Weights of a small transformer language model: RMSNorm before each block.
MLP neurons of a small language model. Each row is named by its layer, matrix (down: output weights) and neuron, and shows model dimensions 32-159. Each number is 128 + 32 x the weight over its row's rms, rounded and kept within 0 to 255. Numbers have three digits each. A neuron's up and down rows have the sign that makes its largest values positive.
After each neuron's rows, "raises" lists the tokens whose logits its output raises most directly, leaving later layers aside.

L7.down964:139138098141158162149132141119143168160140213116085192100071143130111133098122117142119087112158134176112103128142153107105103107148138174075092120129164204157131122079132139120156140116113120080193090142134151139158154095074072162131098031142141125116088143114163118140116162169156113127083120127124074145146143141172172111111133161149082130134111079157149103163125089143150133131121
raises: "of ", "was ", "is ", "for ", "and "

L5.down906:130069104109148072163160140137168106112130109082113101114134130178093156081135097118200099140123164107154131085092204093127089112178096178173175189124100177135128143164100114105112085128091143198187151108110123133107146117125204107106124138152144093138134157071127184157102115078135144135032096092127126105186081158129121132126113158182100074116080107133152121148090085127175110119082
raises: "), ", "). ", "\") ", ").", ")==="

L9.down630:177106081112170124098176154137176112106126095097129063137112145116170177138090119168160159146132171172112124138084180098087160069132141130087124093088122147117077128068130233096129130103116092141119158126123162179075081129149145154101110166133110143130155159144136134170062149117177155113139126116143124109104150128115182117127129134084121116105173169125092140132138121114140094145100
raises: "team", "squad ", "team ", "teams", "sports"

L9.down370:085101176096146147163148073147162189115064000124126126120138114101151148084189054146147151114169129116146124098196112137138122123118125125144191159147159077082125165180126100120100161143157203149167119173099107126151137140127155136136132122136137144131165095131116175184122099112138096096131131087134135127188189112154119074183116165169141101108097113117063172161118122145175122116143
raises: "the ", "a ", "their ", "an ", "its "

L6.down527:123087184109164186158097128115078167147114111077117156115152110162078131092112165179094115114149141136156171187140145105085081076112147115087097141147137148189122143179151144151124115148137110127088090139129165128094135136119092103112134127106124187142147211136043136197129115113087124111166142095088094072147165126103108119120156111134119116138156143111138064098141131085159085114131
raises: "| ", "/ ", "/", "– ", "|"

L7.down794:116124146192175119116149127165111174132083197134147130245091131145127161099130121067092136109128119204180181087139148139092116121164112144133150157164096093145173172092172133158131096148119109125171093125087157159100159017097102151107172145187146139111119175164172134146140113198162152105133080128105108123127167192059125136121125157150102192141147139137169131056087120122152093100096
raises: "of ", "a ", "for ", "the ", "in "

L7.down642:105141164118120134071089140078119142152112110108107168078125139112089093128113134083184079130111127180114129107120114134124111102135150107122124133114113094120152145152162165147153106069079125146191120159105105129148108138122102107077142155037193098114099153092146140144123185201123151110165084155066058117176121114173176102106155153171102170147150131144109135163149134082102205140125
raises: "or ", "(", "on ", "or", "and "

L7.down207:143141132167162108141141141111120129116193111164089055133093104087150148082134133137133132139163130113176104108108088146158119152104079086172181052097089117102183142145132151076115153129181129142122131152186156108151138085133182137149108174112126128100128181114135135112145126122102115115074145137122236164165138144118102113130106128173108137115089156141126147162147110120122160083179
raises: "Many ", "Another ", "Although ", "This ", "However"

L6.down110:123165181109123113183087136137136139093194000153073121097115164142139110111082118190138162115116124112101112111144154134157129109073138090206196085145121096105153102140140161080146104082114179153084087112126126155158134101118125128097119114141111134150105165123118143137113155119186094173063187123165121145165149125158122085200106096167110078116106161082120125164138117140119177086081
raises: "she ", "it ", "he ", "however", "they "

L10.down495:136102170139150154211181133156136157184122100197038070151095109126103123118172148133182128093129080127149129108137132123084158108153114146154126106141111099120172118089117108134152132151120113122133141122087123165097161100100138139149172095130100120121152162122120129134168130166128139151142129149115090107101138129077125114142166158100128124131115166167138120097144090094137149148107
raises: "such ", "like ", "which ", "were ", "include "

L10.down211:059128129138089133120104101105121140123113091144091197106145108065096119110139140151161160105113094080110130185113122088177130186149143060148156136129132140136131149193172149035083088129126122097148116119191127106127108134140147078102097091170125108125131153080147115167124156133127125111157117119072125074119164184113116179122069123140181144157153094126068093057101158119105128135156
raises: "umi ", "awa ", "ami", "ase", "ata "

L10.down747:160151133142134185102081162073079105108110000087138136126098156102151153082151141164103108096116142136109090155108137128104107093122109097109100153101172109178130156109127122162119137130190119159146112142154190152152157156123167119128114116086146144128151130134146110108139121161081159091123182133152123079101176115145106155149141078137157123133138151120169129103133137112105152132172
raises: "|", "| ", "(", "October ", "& "

L9.down945:133042150102149133127068129185122151097156071126162129134119164111115075090088086081141125087150148074152085086107102129077119110093121144163128130137090121075146142102169024147055171168162197112095126142097127138146125075089184121153158097140149133146148184136090136176166112096112135127113130116103142150159153162027073082115134055162136129114142089133120107151085102145106120074087
raises: "it ", "the ", "a ", "its ", "as "

L10.down937:092129197096142158084145130130185126076133108119049161128105127173121116105160138126147181098131151120142117089156085131122094115150145155131141114128113129127144105135172148100156147134109147120174109106134199093177143115126078097140164056141155109129108144089097126167134168090117098138102128097136119161119109110135125052125101077168166144117130090065072132109103095192102101095196
raises: "me ", "them ", "themselves ", "itself ", "her "

L10.down362:108132171103142103172181144132159158100192070150094125142116111137085119093119148133100156123106126091117117158102124067102076127126122093100192071118118114154119157140064186114166147096119129136135111096128095122127127166066157132142071113171168107146180187157108184154148115114089110109136101070159188125142099160077127085150106092142122159103133136138111127156092098122118181122094
raises: "that", "she ", "that ", "he ", "they "

L10.down456:152116153096122090119135119147121124085098208123158187154108148157124178192128121174157171125159143143152151159121137114141151089108148133151153100113152134160167150153108191111083107123105124157142151162114088076147218161178119114140159145102202108179169119089129169161159149112085141161155135119148110170123096165229127161124125106098090157176119154142164152052097076160145169109094
raises: "199", "April ", "February ", "200", "191"

L8.down271:145134134087125114151084105087171148138150104085076128117151156144100146114148137122187123165117133137104115160126153177109093129108132071149158052127156074171093145092136127118087122123111169138126126163086178162151138092178122104170123142101137185167175142141153156191179139151137096106122150109078123211104155079166134107085150173117104116080115139113148152161147089109072077167159
raises: "/ ", "- ", "(", "– ", "and "

L5.down170:118137133130128162087157139088087082069119000138111094067131163179141142145138148148100156104190148110147138109126087155137173170107160119095151119121076109143138133107123149091099150113051141082115080159133123120167156149160172127122123107139168104168132125096131121133156154138065094124118074121104089121104153175114144118110182130137132236122114147127088100148157138139097147174135
raises: "(", "to ", "and ", ", ", "on "

L6.down422:095121093122162184105175173135118072120153089138085126199142112140107163147093154181145141118113082142072086141175070131142101129134175159185131084106145091156149101167101118089134089109073152121143110148111158199137109128151167156148070076100128129077210140137205105122129126112137128134122129134139128135131104132115173119154164098109168123092159132156103153077157125143096153104112
raises: "He ", "she ", "he ", "She ", "His "

L6.down404:131121160110156124124107139149160172058120016102108151102162161171161082117110103148145119141090067077144114080153155163169136089103172154075161133121124159098125182113205122108104140110179167156117019148108138091204139124105112133104145115080160116142118092167101104168160172120096106080112159132134123155220153079188149103154114153160144104095102069112110107099126096194077164042047
raises: "it ", "the ", "these ", "its ", "them "

L5.down943:108157160145138201166101084080129157118085035137087111145065131108132135141104121125059066140179042165112140168090113123133126128150131153179080155138145155137152118089095125146124164115156131099104114149103132114157128172083125058139132124103093094139111094076117141110131172187185147170135080114091092106120106145113153146149165157103110107090127108192135132086111081110227144171082
raises: "on ", "between ", "(", "to ", "of "

L10.down223:111159158107130193100149148097172076113112000156116175115041095143135156142124154132108108144161119167112155136106181160086083147135134058145110109086148123139119150094114185120123142151076160103155110125158173114114143111141129139131186133059123108158142095122120120132125077124144175119140158167079101140117133152136134132083157086130160081122110126219090140113114111127084162135128
raises: "(\"", "(", "and ", "who ", "& "

L7.down938:166154132159170088124117133184132144143109097122124135133171099170118103085095125089131150162165135097156204045131136123171130107142198214078198089076095165093109094122135089078132077120185114162124132118115156112105136170138136054104104127162138122060136140092087134149122151111127104153102152188104143112111137146126155101105149137166128111100126092108145157190077128215169133147111
raises: "them ", "itself ", "him ", "themselves ", "ال"

L5.down568:139100105153089159096123116137129129143163096137089152112079074131051134099176099125122111128107150101173133133138153097127133088133133118141100152085102120119140095120092111137083131117080143152156108137129132092145157127149133092137128096109157154189150126127090184103142127073143155105139141134102157189212096135088112102100087092096143109147151132078093102154134117158178136097169
raises: "|", "ISBN ", "Succeeded ", "]", "] "

L7.down579:133126185133131112151190141086132088127124143136135115133125180186187122120115137119136169168137125130169128113134138140154095058158143108110083081165191160102128147116200107155157176137111144091057135173130166131108213135146168188082168169115133180068121138145114080178153150162174193123135090144144080112149182193159127114166142160176087178112131079161103204117112124107137105127090
raises: "of ", "is ", "rate ", "and ", "status "

L6.down880:168163103131170095077131181141160154121189000107109222113083155181125131101132118149137124128061108102175123076098170163146153116139103158147162104103126078130138117144169115097123095130129115126181112100140132175165194109118165135124138122114141128109133116137177117141151109131150159133104166115187130141122156105089099117155125069163111167116107066101102107152148104175100174125081
raises: "she ", "it ", "they ", "he ", "this "

L9.down253:121119132168105090171094151184136116110118003099087160153167143165141069146112142153112163109151088118114105094088165144086113142141124093165149159100078163149156156164155121131141079121135118187140055130169144117120090133150127152143159152132127063100172113132144163111136155164111154149080104140185139142120101150144076097112143154146081193100128137091139160141022083152118119086125
raises: "its ", "their ", "it ", "themselves ", "our "

L5.down664:134103134119203163168106117104148120199105049100157111164094051138107123098102093143091141102160128087181165135156122137169123132160116143110121121122173116132150106147134086136163133130102077123129118102167144103143161118132124089092083127092121255153142159103081095125158050113144105150107133098049098136165186121057132115131177098111144159149206151085156081125118113107173084130143
raises: "| ", "|", "singles ", "|---|---|---|---|---|---|", "/ "

L6.down52:095099040196150130093067141097137117047186061130102112124075134137083131158122091148152121094120139184158115176146118145158107103116183149194147095158125117115160148132111179144143128111142130142106164133117128185121116145142123161110159160092223193120096128108154151175091165130136085136187135139123127110155145159114032057121141071127068128111160135120142118127089144151156181090097
raises: "===", "he ", "He ", "loss ", "=== "

L6.down196:141173097114180106096051145144173164071199087153063158146063070115140088175082087151105169130165126119107080110118110126185126141159163115191143125130083120083158147126137112080148123112159180150104065146156090088151165069164131117100103096112149107124084144130133091124148150133114096124089129172135169121176161095128129125175077112181102097095084132121092162143147062168140170165123
raises: "it ", "she ", "they ", "he ", "there "

L6.down717:141166106144106075179173068119207105065124058126158081102170153144134123137136111136170089139109168109181175147086117147172164120148133108150175072150149144088137133143165143186087117058134147120128093154159088130114121073152150146189139133205148118127157063105184095122140078126138124135140156065144161113141160205113136114132089188055090091141131173102108136112136147122136131107135
raises: "201", "200", "199", "198", "197"

L10.down425:172170163129161137138143080098119163095171176116108157144145117110100139071113116120106085160076140145127165173131142150130109123145114165114077155188130145130165101137192148121094130152126095103121157133117169177128053142113162128058120115153138196141130086136131074190126108124203133052109084136211124136155148136110136208127144089115130155158133156030153142151133150156121129142193
raises: "th", ".", "th ", "; ", "°"

L7.down33:091093160133133137135177124128123171136087112150106135146135167234055140121160149195176126124116109132187087073165183077071067047150115181163108112190099133119191148091139141135121156175115129066108124121105098158173097089139126132134150141134151179123143155102072061147111151094152138090153143197145091127131179144135091180139132063167122105155126166099114162119101144123122192119173
raises: "=", "of ", "\" ", "(", ": "

L9.down102:113114129146103170141137149129115118167121000125150136113044123122110153121141119114117106148153140138119162118145162128078098089147170106157164104129171116154103113083154086108109156190099146126114128159153101127128147127138108134111157171055166140158113137140124104176190096112139120115119122140094113132113142110174143108126136108181146128104122103200112136116079106105126108111096
raises: "and ", "(", "of ", "in ", "- "

L10.down463:059127183153182080105095134133159121094146177154163108125148158142158182152129125147126107160140135149098078162109099103146092119124122133149113097143148192137102146128127171133125185117180135090117091102135148161127152083149053158123137161120170114179153163060153181140112132125151167115089103115142134174129084134064113162100167144120128135046136176103151161159124108151137168112104
raises: "199", "200", "197", "198", "196"

L7.down737:143200074148137137139097134085145167138117098107115107114111141175128166089082133120150109110129142186140160163161158100094148111151158141121132114134188077166125147093098152114151154125072086090155130144090123146200113155098078080133162100122155170142167109105157173105104139146111155149149071177104120128152172182058158117115160140087100120163158194159204105153105140057132165093099
raises: "and ", ", ", "s", "or ", "of "

L6.down739:110104142115112103161099109175130127127126150135089165118094092089156173128146112137164117140125126176148118162109118137112176117093148121148116110150156162191184133154134125119157125062113108119165131118119106168120113133184115153116079086138156159063150077129088125167110131138111109164083103117064137090151124165143127136151072147174107087153158048132174123088127095081195132115079
raises: "He ", "his ", "His ", "he ", "her "

L7.down662:106171183148062101191135149119181137169096104165097211149082164130164109116126113117149096142113171192073166146127153140113131054204131131122138112125129154134110078099159154110155113107130138103156168124082138165192125126152117096081140136070144090136153130166127100133096127169178111063122088161086133152151151118142109131162155141187134140153085155197098163134088119109126196095104
raises: "(", "and ", "of ", "in ", "s"